python train.py --head_dim=32 --d_mlp=448 --vocab_size=8192 --activation="swiglu" --norm_place="pre" --norm_eps=1e-05 --attn_scale=0.222 --optimizer="adam_variant" --lr_mult_qkv=0.7 --doc_mask=true --steps=7065 --dataset="wikipedia_en"
MLP neurons of a small language model. Each row is named by its layer, matrix (gate and up: input weights; down: output weights) and neuron, and shows model dimensions 0-159. Each number is 128 + 32 x the weight over its row's rms, rounded and kept within 0 to 255. Numbers have three digits each. A neuron's up and down rows have the sign that makes its largest values positive.
Before each neuron's rows, "fires on" lists the tokens most often at its 100 highest values on Wikipedia text that the model never trained on. A number after a token or word is its count.

fires on: "ter" 19, "my" 16, "1" 16, ": " 10, "y" 7
L2.gate308:167127138080120130076107129130113118155119097153202146110127177140130154111190165119107133115112171129058107127148132120096147103119164051186171114159153101131116103117121213113111087109123080178119093128120145098152039182141129122145186099128114132080114158127141106081090082104116114163104132108122114212130143076159112117139149076167144156101139141160080081112136125123133142159185081134140122136156137108158138122169125093140152142083135119153093112192058113178201128099183187
L2.up308:144142128092084171129136127140115102127113144097137125117101114085109147129157102129134134088115166083148096170183121107135042137140114127122152181158147153084089129112198148129163147121157120158157181159107088139114137091149177143153097129110114112066179127158119163089082157142127152105137173142109114171137123179074123093096120180172144114064100153143086159130137098072130158066133031181119135157133181122122152153135188083114140147176115179136105105063093071160068190121091095
L2.down308:135102111084103173185140139112129150156116097072115086086087148083099153118148154126067120123088127156131095200138145100088082071161114096068094171124134147064157132092138121177155100149163107125158173137080110114145106126102138130174117235091120113127156150125083115143156116141121149152096165155119182076111150199162166148178147146173171150158131134070113130132135172079084122149109117145149102145107154127077159101179125138102119108204139155130180089064098106112107125137100164

fires on: "or" 54, "er" 19, "é" 7, "an" 4
L2.gate368:135096139076156170147058146150133132132092133121111085142118098173106113152155175114118085133167098100085081140119134137138150169170112131115139127148146117147126137169107198127157081162202084107170150194035119120122150200105090124149150117151129139127134131169073148086209148143090097164180117099124192179124114097117106134149135128195177097088142121144130182097152105150170080147157090153121175156135112101152083118093196123063173143104140083146157125129097119099091126109114106
L2.up368:208147085101149130130078154108140169148157120168089149111134067141067149081106132100132162115071117183066124123093137163143105099115107128153117118181143096062110197121110104144132134148159154198182109133120133151080148148129111128143088122106148140120123142116180143095093172161133168173114156120157098111137082158077128147170124120127140156135027093082134115180133107139108133199152147162141101126150095093154124099132193134116211111106140110097098115135143122084099122182039113
L2.down368:150098112098127138092088098136091124123155129127133148100145082105126149127106159146145106168132094157100083079164170095124113123093148077091175136151130122144179097133132155126154106119105103146137099070080167145162119142138159123205188129179182139125038167106131103119151214174154138165090123120143143163080102039143086149163169094156102179133124136092158131081121119088092199145165139130138152139135080136170108137156187111113160173141144126107122190090119083066153096087106084

fires on: ", " 58, "| " 24, "), " 4
L10.gate345:125120143150155103143128107107081126122158104097142180152166123125097133132104135170032155122098132098144179152122144158122159107173192122175139124086106117144130144170131117134116097077069113172103147098122133150105139138141119141116115119084061167100124143104164139142113127153150096093095086183081168103191093026156121081158103127140104094146150093094141115181159141143177224102065118109149142137118122142196076137131143129207113178074119110119118082056128101127157155131135099
L10.up345:091127136145100134155080165107072145073159161114136065143151144155113121158145117106080162145109190102187151071154125064162151088169087151153161144100148075133133098146137091094115091136127078130133105160102157091092119137156073057147064125116177150151129163090132181116174094099139191135065138197106187151123108161144145141143080135164072104059158101119176097140160142132104144133105098139165105117071084120116126132127155136165136140081190109124167108107098171156105099164131120
L10.down345:129161115135147107082127123127117107116149176167164083102060048138141173080120145097111126094187141145078133087138147109100134200130116174153123141178163116095097137150166120124119135128118063160109156142142159069112111125162090156161116185109169136136099103211056150156190137090063126057166097081152131202122141143139107132137113123107151081113172068164116159146156141067093112173162102134130143144126123177152143151073108091121141130132159091151128125104129129100058139098169120

fires on: "ure" 43, "u" 13, "tion" 11, "ent" 6, "ture" 5
L2.gate309:151112105136168114187141094116161091123132163080186067097147103156068134074142064100129180106138176127129108133209153156068150094146140144120149123179157141168095102124128173201095079189136082124122135112114133174110091132125047140157110102134131104201087163186142147145096130122091186151138140143105111128152079121086095065082142122186170161132136124144076114129132104076168130164128151128164137130135136123108095128100097147111105169039104152117140123108114171136163144121115148
L2.up309:106112037140152150151169072141165143066073184139159135066131163152138154111142070088072145151125201142146095107160124104157186152139114115176132121154107203137103145127106122147151170205085092103134109171106175135161089113164082120106076104062120078132123118145119110148089171143144111129171178173085092108147138113128086103137082082115162156142121177132108157147106098131129138116084119139134101126158102111145146065133151166132137182122159147066071119090118129148157112152107075
L2.down309:094185111152136139126170107179128130071105127161077107111113125132165128128119139110129101195116132111136100148135135134150178148165110135188043119180134140116098213155135039136146146142160097113085171136112146161159102165118168101068109169095106119118089171195151119165157143128090161140086150098107099113103091110124148090053142139134137167142138108113130125123109120139133121118112137120125142119129139030165210080145136125138225090124115155084182122094128092092094116139116065

fires on: "er" 22, "ent" 14, "tion" 13, "tor" 11, "or" 9, "cul" 6
L2.gate160:152164090064154174153082107147150117152158056107154054176097150132086094068119143127162145081141115141133177104129152083147127141128201149179144115086144154109103085103109188154133114151162136130180127144135162155156122131127040193133180107107143150123168128138145131085120149101128091127096130153046131155149125122118127135134089120154191116118124085142056165062163102060145111153142171116155117120159141112127157132157130120143115139095121167142175114125073150121092101117084035
L2.up160:132135143098129130160083199157124153102148107114176137114113140131099215097166124156112173072102105155120115112085142160194103149079157117081171118092108174156087141123082130144084144197095139143125116157193085170166073187142080148154093139115112082147087124152148112103181150153132043168132185110100137162124128103118132096112074127176093105153100112104110161130145095095106141151101128135190167128104099081156161117140083100133128165130136131071197128122125103091150126163076082
L2.down160:108168106178132114075131125125118171108102083105116137110101116128096075146119080123126102104127073103096117099107139109137155220099184115079101118131122153099160157176063161147166105182168144136152130168106132124152095147124119115115162112160153090173120151140069151164186157144127128212087118109146131103081139191113108115135073103144131161161165106111114158111156111092157195138113201124175106153148124098109152148121157118178173051148147172078124129154131139074086078138055099

fires on: "= " 64, "G" 19
L3.gate440:156175161114126164124154093115160143124135170084075126104118089169127094070087105108098152064136111118125209094207145082146174131142128150148121185179135143088150144170032165129154131126098148087145135161071178143128117105147088129143084108098141132165189112147121133144157130123101167129101095107155173075154123084127126113102099170176121160106169102110143159120145118132143067104140106138121155122201079168053095155066097125136121100113139099172146169071172110113123126113174117
L3.up440:201138112122110202099104094106139095127176147176106139188134125127174103130188089123128108087149134077103084125073081138134169142101146134079120145118153102111146120184126111149102108106124105093150117113103147175100190098099035153120102131083119119137114108089121103125120064107077135116119146076132150118166143198151143206150159166148127041108156110173089153159135162124074132102107159142142119136128149108149180167125110082112134145176143150204119157111197081093104135148142153
L3.down440:057168089163175104136101128159074096139146141082140188138148136115198102106096190144152151077161155115127087122146148151128116110162137109082130099124133104125083121120176162142123135192129161134148117145106105142172154140094114125113132109151123096081088151101105135095181084131154056140219139123156137090136137187095201165090140137086139088060115187152131135146121191104106114094156128094157147109103147110138144101155093165123126161190118119180061150051133077134095120118101096

fires on: "to " 25, "oun" 9, "= " 9, "\n\n" 9, "He " 7, "ur" 5
L3.gate220:170088206094144161163131067111183116092126108090152133155137117167094109099092152145141136127142076117086087095159144141118108148151123163108138133143168131189088116103050159191106135078116092143121121146060153122173097165125072149127061114142113146063136147173133124092164097147097130224137136103126195125154128170109123088098098124154131149180163109070092133131156084114185182154078119149080143163157158148115104115117162097115149182099089151143110137151126138119091119127091075
L3.up220:116104106127106177142198149065159195186152124085155089112167152111130088147114176143148093169082111120134155092198166102142122118097074146074117110193116073148097194165175137131149100109091128141147129133123111104126103140095084126097081137127165160162160090133018129118173115098160147079162120115105133160136089182081137113118096152100136157098156137097150169099126146132164083126129161146139204149170105082122088110125137058088101105159117163133095132112088124106133087131145158
L3.down220:109104123146139142156144123094087144131110107134129140124176144180139082123111129177178106110139106154097111140206099107155027109095127143159148162187086121109119102124100172130116119135097191153168156133118087199166135165150097098098072179157153141092155143116161110130124146083066133164160176127118147191135101140093073134158125065146073152142165100159115179114174124137150114137106152094141132124139115089191130159141123027110118107099117146140068099122105056126139093085076151

fires on: "by " 25, ": " 19, "only " 10, "that " 5, "place " 4, "): " 4
L3.gate144:089151153076124148086089099103170082058141165121173137162133143091141018171086137140122120118106120139095118118112161074088099108136164080127094127135135083116094120173070141024171051146141117157159074134111109103159116176109106173189120133136128116112115101139134122102138137114096153094137147122110048132143133117135127142142159143136109110116169121177118141160145064161148142144129129122106191120128165194122107117082102132163146176094103120170151176116131091160191186128134175
L3.up144:120133134106178220137107157110146151124132187106135105126038109108129149066126104109116126095136174080153134126128113167182083110132102076104173085152103098141096067188122040153124161143097150094101082126161139091146144153078152157130111136178176141142138132136112123095151184124086122134166090114120167139150145137155087164136145143173113113142184126179133155162141077166123091139141068111150115076122154149139118117119170107164117059147188116046125133104158156107160104132125057
L3.down144:146131079165156125162148061121107116116147139133092099181131065087149193141144201121153153104138105120121120160153127146143142114139155173119163101077115133067137040184123121120052154095133125149062101149101168128128126162166141080164122187107153164198072116109117135114174126124182121173113133160134097083152181121114100089093130137102133122090174131146145196092184135142142133151122091149107134118149156089130067126087177129129165077129164083127057124142104099153127138097130069

fires on: "former " 15, "old " 13, "of " 9, "ill" 8, "\n\n" 7, "other " 7
L3.gate43:179103157115200183071124103127161093149197149144131127136147111091134099159080132107181080143161076135108205183039149093140138145161137132114191099167110162149105146094094186092135122103113112122128072159066149114123086156109108113159103117133123133057174096137104129132079183120101135125180137122143177157119146145166175076140142162183151071117108088083125167112147121158091108111121129053090135142116152153102107118151117100187143117161107135088115185148091141139127132102109134
L3.up43:121149153145159097121143137141169129180106145139057106174154135093066071083150166134158102139177171108003143099154130135138118148172150103157163109099161109119124181155145205160127112104153195178117106154085146084181119103106059117110139138126129103142114117144042147110147142116130164123103170095151142116166162121112122104188107116147137087179101125120107119102111054117120086130083116175066121155124135133109127179162086127093095119104145188147121096144084110147106116121178146
L3.down43:141146180134153139139160174120118134083149176088090205122176126132142125178165065130105152134063131126124074100075143136121175132153173165116116142146130110094072110126101124148127112133119126123106103131098072150062130124131109147134116186063091101174130163112143074108108168135130114103153130105098142154187137232142168096154084116134126100172111103161175151158213134076059093106114122121089129119119061157110081189147120141153143117082121144124105182125155154087099159133150087

fires on: "other " 16, "of " 13, "some " 8, "largest " 7, "among " 6, "those " 5
L11.gate130:143160149078166159170156151134045107164113145119104120148118085107100102107111107143169100093130148133111104102089156121150171159097136102096172151130148101182107161126123137146155087081109085126186117119069149136128074161107079134139149139128096154101167125085109087140122112146061147136164177153154181155122100118112135132199130130114133124200158134123074180151129097179061166142153156058130161086075099138155132198135142113181140105111109142124076187085036165149113139110140103
L11.up130:183155136128118124159071120098133130186130115110158125134143134103131165128093069136119105125139163130104145110073125195121167129130145133133160112176163182116141123094159125078159089145171142111081189084078101102136083110062083134147132121104104153116121148138139096215140074175111096118106147110098079135166173076124108125109071139124167151112090139153201126154129097149129043115085179134153152138186114133103123144184196155144154111141106129106164105082154184093096209102126165
L11.down130:098131174145136123117137109158160143107180125093100104175131155129128148132088181128143147135069111117159177074140158099050130184100115127134147159118099061129160114138091149102093148139159064132161080106158189079175131117092154162151115164049094078106129107129127199156139094086131108123146067114139152136133156142181132144134156143107217126158189126091152082135164116139089153073161084103156178116164151073126154149123117085156110155066173081154112110112153110072124113117141110

fires on: "G" 86, "K" 4
L7.gate428:114161175093140195146099122089154157122123134055123174129130137052174105136077127089103136080115095128138172127179100136126141143146138050162137170155155098091143103122161118181118141141105066091119091104126121093100172070156127133103104127062136173134130051106072157128164137115115143121169127156125188165162186110106155122166098140185183079122195115124140095105112174114136172148097144071105159161129141178120146152124099076171141139095087168142148102105128121107189158118097142
L7.up428:125120182132167135179139196131135123136122101139169164184144172097173095074130176135151123084206104105144123174115161154134127096115124107183109142098173099115119126120115124151144106116152113095171141140130102085153151102094187159088153140116179084127128055113114076141143066129076127121138092154166126066134123131148156176141157146131158126140115131122140179127094070109141095090171141109112154032123087101093106146142130138090224174184156116091103171115162076124124107067125092
L7.down428:102171123078081100182176111144142159101131119114116125158124106121082149078118093093217137148161140078079096062074168191133200105188077120111153115145118104107141163108104155149125145095128135149128121144129136115135094098108124108129161094108125169116103112080142159086086142090129122146077080146114190106168145153108122203111114081150092145144096167172170111148038137147124129105074145180129153161168174099155135120125165157160138121188080110153137169106086113139116106170180148

fires on: "G" 59, "Con" 36, "cer" 5
L2.gate137:127195147171108118178127130074114104083166153130178114135144166139118153149129111083083142140159116116114106176181142142091137116123144066102099192105097154137179136123097106118126177116146100140185130122094109097143118192140128160151196051098090194103142124126190146110147106115150165053148087138148135095118116174134123144073113118194158163131108149121114077178106100041117135115103135143090175107108127147199129140167118066107101150077159128163163124134107140155107057126129093
L2.up137:171132108144073120164126176115132144143149180129138119162129142189123145123029203115137126192111099106108099108201160082134131196079129120091072119156089162136168142097147133180115166157188131096175077169133146109062143146114108159129145111157129117085133116127140174093206170122145130080182074169158153113140091181113090154121113159133115151129113122136119156107116113115165127090105129099095127067139121087148162149074112077118155138167126078166155092107107177151107136125144080
L2.down137:098093129113136168164159183095062179042129178110128150118146139175139127079106141086135080168127089132095080131137107156144217093080086064177079082170132107161179148181139107103171126123090138047146142150153147166132153088137134098155151174176169111113119160155106114141145114134144141087110141076107086074082130172087080119166123156128097138108126164112100135117098168077138156128100100123162124142151171149140151153107093179081125159173154176177118119120119110125110134121100095

fires on: ": " 43, "that " 12
L11.gate289:134106148071154131112152169131129145155141119124150085165113126067148150171156120101165117108129114060158128096136123110140159114195154080136141104143151120207150101122135122149162100146109136051132107156146189163086102074093117123098130160130142113127131126148075154104137115163122135092124113129108114018139129162026134177140150141136118100130169145131091082121145179193159134181139150093142178134162089138088201164095079135152116136163112098105117194113069137143105175134130057
L11.up289:142086142118112145168155138171110123179073146154161118142109134094108077153178199139122093045127117166127104164158111166144085111077159116148136135093160180120072152158129166101128109153153129091121060111113127112119104167140163088144098135159133114124110091147123117172099114169167146121079141124138115142143069123172154084126145068130130099144174155161077098181076197178144182125102095099098136189108223105107111170129150151106116062135113135097141177167137115052108120149119121
L11.down289:088133141138095144056100144150126096136138141124099159140139073125097124107189080129166117121189137192108132087173184160139115135138130147093112076073065078135098156124151129133154128117133157165120146143125109116082117118147104132195182171146141128166113172119048136124167115082128107124156110180107166194078181144072141137136166113117077160103074070099133105099186104082113117123167156167109066120105074161204121101114138124164151167133112114114101125126159136110175094185163125

fires on: "ill" 26, "'" 20, "Mill" 9, "oll" 6, "Sw" 6, "Bel" 4
L5.gate226:157121128138158197087169172035110066147145168052139121104171172149104096106128138112165079137146108157134157130117133077093150082143120157133126118161150140107123076093085132209108110091110148161190146133128123127149075082134116149106138094126160122134129130149111110104102116085072128150110093114117134087153174116098179107180159190154129139178099084077120101103127135132195112160174138129115102153093135093129157132105127094155138159150162094150201103146108140151073050110201135
L5.up226:115173142166149126074128172141149139095110133051096123144151189171074184172174122102100183117140109125096111115083161166135164129145165135111165089135128120156158112103131127142128154115093140156118127141078096129081092115177114170092096148127137144118115155108089101139119076174139154067121115066080125160132180208074159153115160130124115113179086111063109130205154083118100117175158121123108159082046100147069155131115188136106149128130136078131097115150118150189074113152115114
L5.down226:097123090124129158155105161104165146133135069111120124043135129145113159142139117126103107100100140107146143100075115187144170126153104138154139165120122130150136170148152137102135130092110187137128142088070118125036078110204146180125089138131098115103186182138169105106124094111137123109085161096130095218097213184115092108174132155173127122175067153147119123129104100125094133087145157086132145077158081128150171152105127117086163151193086095066101154173151148163119101108106105

fires on: "G" 98
L2.gate251:134120101142143162121151144086217129106134136124143111127154179168142124136084140132082117127186062166130145109225167117082114154125095069155131171203129174135118120190100169171179127109125128120174143185054133108137097149102110169121183108128102134144125144114136170087185047029074111140106163145119147103139106137120127139175108136148158122113134110122140121118125098077135143162102104090137157171128133127140104182075117069113117135104114123125160090108065126094165082131104121
L2.up251:187149172153117145138093124131092155170148149105099170128112097105163100081106178093194062094120105093151115157140151106207175098105220156110086124097159105118161123112116109083104135025126096132133131156138125147144170094116078102207084129131124145158107136105112123095111139157081122117141067103152177129132162106142126133169179127143104110161078131139168181123124106073076124059099154163093123153111173137141091118129121119162165116163112151134097112101119118135121069158203151
L2.down251:084173119112151153143066075106135146157140131089145133110104139143189138107086164134131087098164113103161099092162141122135155127164157143105142169173113115132136102144113152120166129076139156111123162126151141116183153105113105104128186073086150135086112171131101131116111095120089077092130132075195166107084146126127076131185235155196193120122110138158091098130107075143104188100112150133081197119129172100105132135125098085115157131109126148201078192103116152138098077074099129

fires on: ", " 58
L8.gate158:109100127108169116142109091124143083126196126064146193132158129177150131171122144134059165095174152131162173146177187124147135090183152078181150227118133147087158106129113147138157094128136087133097109128104123094050116102136035102148115124135116144113176136127115145151130094075128133098094077177073139154122112103126112089144158112158129172092128120050106114147142106143136181136086099155144118121142054089143085169139126108183083165088172102119122142109091168110146141136119130
L8.up158:116180118188159068122168145085158166139113110089119185099125156143141159216119144106152131137130144094140128141101103105131152077154119101167116115079117149103119112170139056044107096134092112097117129104142159075139153153126102130107192152099160126097127109148188125144163107151148115085116095168117154142151130155187199096172125069075124105151139120112062159102130101139178156108110212172096091165092142135141052096133122099180151160145125111079081090116129098101131164155127106
L8.down158:146185117186045127115185092146165198196122124122174115139136137143116110120099163087111188168113152093121140105083118126140086150096162139167119082070131115114125152165104097056149138122089191123065079167148139138096191147166108074112142161149131121106105093155121191120134142123108159105060174144143172117140140140096074113086068110149147076100148126142104096152149132131152141105181131169129108129111127182158123144107176155162166122102112109135092052090126116137091138132093070

fires on: "the" 32, "ic" 26, "The" 10, "olog" 6, "istr" 4, "ent" 4
L3.gate323:149108140136090137102076111160107140114146147127107123121120058106145077128149149123137170119157060164137161158131092118121120164177118139162120123136178080158133076149073209191103151141132114140146144150130131089101063168170084087136197070068124100089126155162177155112154122091149101155124118208128111101128154121147130135171131092105152068120076138118114091087161070120093164143103094132122149118161207153127115078108115148180123124069146188151147148140142150147121055150162180
L3.up323:128183119069140108149066121130096152114135127105146111137110080101157128108125125126109087145132161175148167085090108117182134108105190146127136122113090178148124141099119040170141127118158113150109070137109185165159074149106144152119140125101096074066114115137131168082131162133098044118133179110117183036113193127203118114143114167136109159136124130118094120179166131089100132151189167142145119138128147095116184102085136140159112118163140154105068132103157230140105100152137135
L3.down323:164120105167172143149141102148117152132158137147104099163114080171116128135064097108091125108164157165143145134144106112140110123086171029097088155137103132083150111155168083143172099148171213151075138121074139099193056075083096118138126130091114172127086166144134153094172163168142126121110134109121159114109211075103142157129073126145121154185118135192097090161183077107120165120119099137127135131135158145077071074142150143114091196173125127172110105117134132118132121110104150

fires on: "of " 72, ", " 6, "selec" 4
L2.gate196:143105065082171125128128096100134119080164141100172108166114111091167083114108151082162183123133156165136138159160193109117145118161162115177136164146182132074096110124145177119141094168115130173130172130157146132091136059145160158154149101067124120118101112187111077097066090123112120120149138141039099080126119137203125136146142168138134116097098098124118115178131114123153149128092113171153146153197145194121098077130104084136092142135120125197075193097089174134139138124166079
L2.up196:107112193149129129162137135072123123115131134155100088119167131163148063161172155067129120132173127136101126134076137080076155115147099138175142105168066114078111132104110179105131161165098112146102144089139155125122136119086066108147183143153126118109142105151134052158147081065058159132105124189149192093115141167183137117149117138090060091152118121136107096198118126191192158076149106095106120127123124078116117148128180120109114160130109105114181098094113116143093211140122170
L2.down196:058132130108107106113156109128080147144110146120118067141153086134132092047073144101113146165141132129087084135133158127118139143059177120239100086148169104088126144174175161141119182103169180156100147088086066103111125100203089119111170115126162091127136150150115140137116072108160093039140169154146157128128122173195114135162112116104126121173118125099099132193135134134180175123143114092133162124121165132161152138167089138173099140053133128128149143110149151129106150107087124

fires on: "that " 59, "= " 25, "of " 8
L2.gate399:123118138094176165139096144133074150118136089124142110140151123161164115110107142049106102108140072127109127170085127088122117204164208147093148169180108085136093121171105141075122090109131081173166140183043147186152116205106175106126053116123061122134087102108096175124139152134121166142150159108099173057166143154105137117197115148133125079174143110087120131095144110116112117126152063165118119167157130148129121135104088052164118108133100152106139127130166135133150107149131111
L2.up399:126102148155094151067136183161096131113120195108119113155087122097117093124100115143083110067048070079066140120176133164148144124125128139101121145171113122165066116155185168149117103148181153086132102179106139154115117156124177110099094151109102100125130127150155114081133175115128112163145174112154149101114140106158126113160102159155113102168071178172136146110143056194097173138222204163097124101162155131086098120102111100144123091167106170118125104103173133104156146089134175
L2.down399:118079148142125130138142139113141130109112178154118132140136127068111076157107139193164141091112081111095090115162158168149087095115141116133079117141140131087099093182117122114147117093132148113124110054125139116095085162117139117072133197105121117176098138197088125087146087140087072145225127110178081139077088150158107108127177114133170121144134159170117167139157209177154134107142149136149120169164120117155089182089125086096184101169085153155100189209118107105123158123132090

fires on: "an" 17, "af" 16, "in" 10, "ic" 10, "o" 6
L5.gate354:123104120137134107106133147089105133112123131136169137112093116120141116169139109098159102158165083125176157133100133083083140088152096142178101208108153115143142129148092155092096069153126176124134174182103094177145143134176106075151134110083138132119168152149144055073097084121130160103082094131105149144067126151185199163187111169095117115120142077138157135129140116079123139188125135099069181187118183157148098114105073109182126125093131076098105202102150117138158078180147091
L5.up354:187122127109135157143163140127087103201087134119163133121161088113126116141071159073132098141122069144146162171174138170102105128168160132162121155089151099111161116133087096117067147098162152120112170106134119124166144125148084148127132081122134113088128091089181164051112139167091065179154094166167196127097128171157125095176134099168079099124076151113165130111108174082079150131178133158170139083129164057149118116112102146080149107144142123139131157087149150133180113138183048
L5.down354:102126082164090158139140196145116131096048153130114161115091126158074050097077111070151135114137100137155110127129183142072107153097170135109108127127143120106147110151083098103119065141162142113164154170131059126183123125136113128139136156077131084154113119141087158062089150138102156123107087172104146146141155160104130118160151238111123115107160101151121154146135104113133144172117107182167114146138150152084152064138109115117167140105162159124190174153167115108201121139179051

fires on: ": " 31, "\n" 14, "person" 8
L7.gate235:166095138096158141168120134147078160090130187145154080112122177101156135125147102190068106123156139154170053051084158136137121097113125166176129145115168083098145118132108072167210093079141078139091122110093084147149113149124116134078081110121139133214167124120126158142124134152145126142141115116168112088127132185149159191141163129181119130142149152100096099170162157160105126181119187107097108128092099097123103170071076082187119126094096162083164101098089142110149113127136113
L7.up235:138071159129136163183128135133138107146155157127131113206113173062121142125117155153119124110152174088119078123147134178173135114158116130124136124110157111143150114163127095146102107133180068108136135176070139141124086086114109056124136120165081128124164108109073091078135120152116193087112103096071147160087099146119165113205108157157114164134205178128110105105118201134093204098233105099118135132098078126135122130132138102125144122176086113084189112101127142107158091172128106
L7.down235:088116128151086079112149133083075138193153132130126104083170170127095138107104170173169145164137144171132187113142115123125081124118122141132145081155127123147126118121167119148104183123170134178124151130100150122116107130088043099186118171103064163111070113177122171108154107108124148169136150132174085066123089199053097128148091171149165117143102126172126129124133084086132104163129115159065176180167195156118121119138156102160073078109138078108083105142167089107115128179127118

fires on: ", " 100
L2.gate353:090174125073178165121075114100193116114163148111139130090156124179150159104064154072090176097120177146121143141155201063143090121096182147160090109096119106098116059166082117130120133144134140130074178116126096162113121171133085116112071149160098069150095155152154130143178110105101135115150146167117132078125135138133138114107102133159131112130085113100168089115171141105149133141128121134126101184137170155163079113142183110144071112102161123134081115169106180099116081206063181
L2.up353:121134130079126097064166167070163152104109125087138180147159134160113109072104145077129131162111122120098065095186172136159127091023163127121109099206143109137121114190107131118116098158161145127096148121161109147077160086135091143105057149177161083106120177183144127140199134149130178128178168162092078120099105186144127128123064124167128124164121094096154140143126140140193139202142129106150122121136154139117114084160169104106129112154095154091077113169152152133108111136111137
L2.down353:153089158136156141145129138174148174108157088136090175129167098134143143103104083102135160145061172129076125151134120146126106151103105133128052182126153067123115142142118098096103117087067111121118163132161155137119178112170158089070099255098141052125130144084150131074150145130102155088148134131145117122177118167189091117150072063112179104132129116095136121132156149137161114132108160153158085112117159108126079104095154119155133124139139098151131075120138135141119132145154111

fires on: "olog" 18, "of " 16, "og" 15, "the" 11, "on" 7, "istr" 5
L2.gate159:165154079124164149140096128121099104107152113136095081100147074112143088137122135129138141081153124162151123122099115151174170133139176147204106130162121060093111141147136224181111033171134137136154120107080122094102067155106130121155094120112131142109098098152157146125143093120127069130094146108149214133140123157102105146132131117161169116195110112089155079138179164118165093118184120092081180151124129175139070163144133160172085101107179132127117160091045184124101120115132104
L2.up159:100095116138113156156116123153085103094063137181137107074114090134147112079137099126141139152155141175176130128128105155142023111146105130124087144153140120119173139171148158117124126144113113125173150174125141110034077102156117094126139117073081106109137121083116094130128103071086115076111132112148117139090191211162096108129108107157096097136203142162118149160113158137116186088074121122122167179205202152121076130162189127147099157140161135120141079150137142144149139161159176
L2.down159:132128096132090123115168145160108167141075124086119114125137164148117164054106127152141131148161073097113135166106082109165084103158179086153007131133093167044105109138156101164185097173132108149128114168121097083155125108154090163184200147100087147140098161141135152130137115152150157134128126103132063131127164160132091093177123113139126111146139155161092088160129103087089128132134091151122120082113173100079113162201178105171124154168132128134122130161110175111124082126051170

fires on: "As " 25, "as " 15, "==" 13, "Rec" 8, ", " 7, "When " 4
L10.gate202:119091117147119166170147112095141127074078150126130094128157137141122181124117163144134109160110168121152158137149118169099156149140107124178157115137103127170091125125155081106130057140140048140140142128118115145108104090217098124144060111107159134137156125098147195142140063091158178140169172205097163149127105124095106175151094123154145137115149146117099054177126150151102237145081088110109137099113156141160090166157098119176086135105113149139187101062116174153128147096148073
L10.up202:082140181195123131126122145107172117109128099135138129136178083198137112153087104174073108124206128116067203141118120095157139128116131127078111121087127113175155115116111118078146097150142098174105113081195155087095118083165181049076115125165111086107139138143112156105157094118171133110170131184164138098097155159096117138108088116164113145108125099113158118157141142077059144142067119136114086148148107096171105142143111091203165117125136153119120114142183170099110168066139078
L10.down202:077126152153107106112193145173083126152158137153168191149096088134183083194122132136075131117081126133157146062160174129089089093092093140156106131142158133129125155129148116179137117195125119067126108183162182148089173179096146124150190171094136161170097164153133131110184148134122078089081069138146108160132092164162078100120126157166167108134100107101098164112100065109148101115151111164124151136108101108119130184126153126117153096141185085089093108100108077119124139070111081

fires on: "I " 20, "″" 14, "that " 13, "978" 7, "which " 7
L2.gate434:152108105123114145105112135100123110189109197080109092068161138170121101146115141135097100164076108123106145120140148121133095194164136106138113105123145121144073159098130133102154178084153154123083136113089091178147106174117148105147050101121124086104146144180156175129125147146113130128119202120124152102163255122075110193137086148135132091193109101146160154119132115121131170129175117146092146180102111174150127091079209058109157133113077148134116118113150165088168128122117133
L2.up434:113085183125126100128117087112103131158097130149153072113080125101132123102146080187105091120128143090129126115161119128195144168108157115118174150087072161150136070131100137130124162146129134152172103030134083145147156167146138104059112172170107123164144108189146128074156109144149167158123144155150101052101146106112121100118082078161078117148193144115109148101147162194129158145115161168170158130084163139147154112116187122149144145157150133087160176131169086131092070081061089
L2.down434:113096150077156094139188090110103104171173117177163162127108154095129162103081073132209150137116159086060145159163112112165091148094156135150113108139192104151110074149124127103130071155169113155171180172129077113118141131151129129092110105171102117059087206179147127137149116132175125111143091094088123113112147127092100094100139109180158146176117117127107163131142132129093164092150149117129111080123196142070116095083108139156200124157043160074160128115145124144115105092134125

fires on: "and " 23, "(" 19, "were " 7, "; " 7, "but " 7, ", " 6
L11.gate62:124136135177165124087106125171153086143184173079130121174125151191175080110149112128129145105117182123171115096116173171129161123143112136154152147079169145119151122083083143125120053148111085154119160097139129085094095141094154134135105120096114115193162075178105154131175131129090090106098071137105135174208125130166114108105121153181145145117124144096091123096168128140143156138106075023126086118130095132107067151132187128137208127120165136120084125071071118094182153120136122
L11.up62:130147137152186161175105144152143159111139171053117161097108094124148103130141137102100104071173147168156203194161131140123172105089093096079149099175138077179110139163137169067120102132146176159134095119081167112114080136098088139140104126129170158103146117102037102106106119115108152140175108080124142147105165124153143131094106165106104145114154126115113103114134094153113112173155086095152095187115180130077115133059196186156151132102170074120065126108161113095134182156141138
L11.down62:089144133101060184094113162119125194156133121116128139139137146102129112132070182078160166100126110086144071154122055099174167144126123150098141161134144111148097124145147103105096136133084131077158090155165131151131094102150127177159125255124182135111073132164071176109133135131070124118143140156132147095140123105114123146149138120147138051099132193120121115107107115171178137088157139141135134112155163089086165077106081133140123138170124144096103160085100088131103105126165151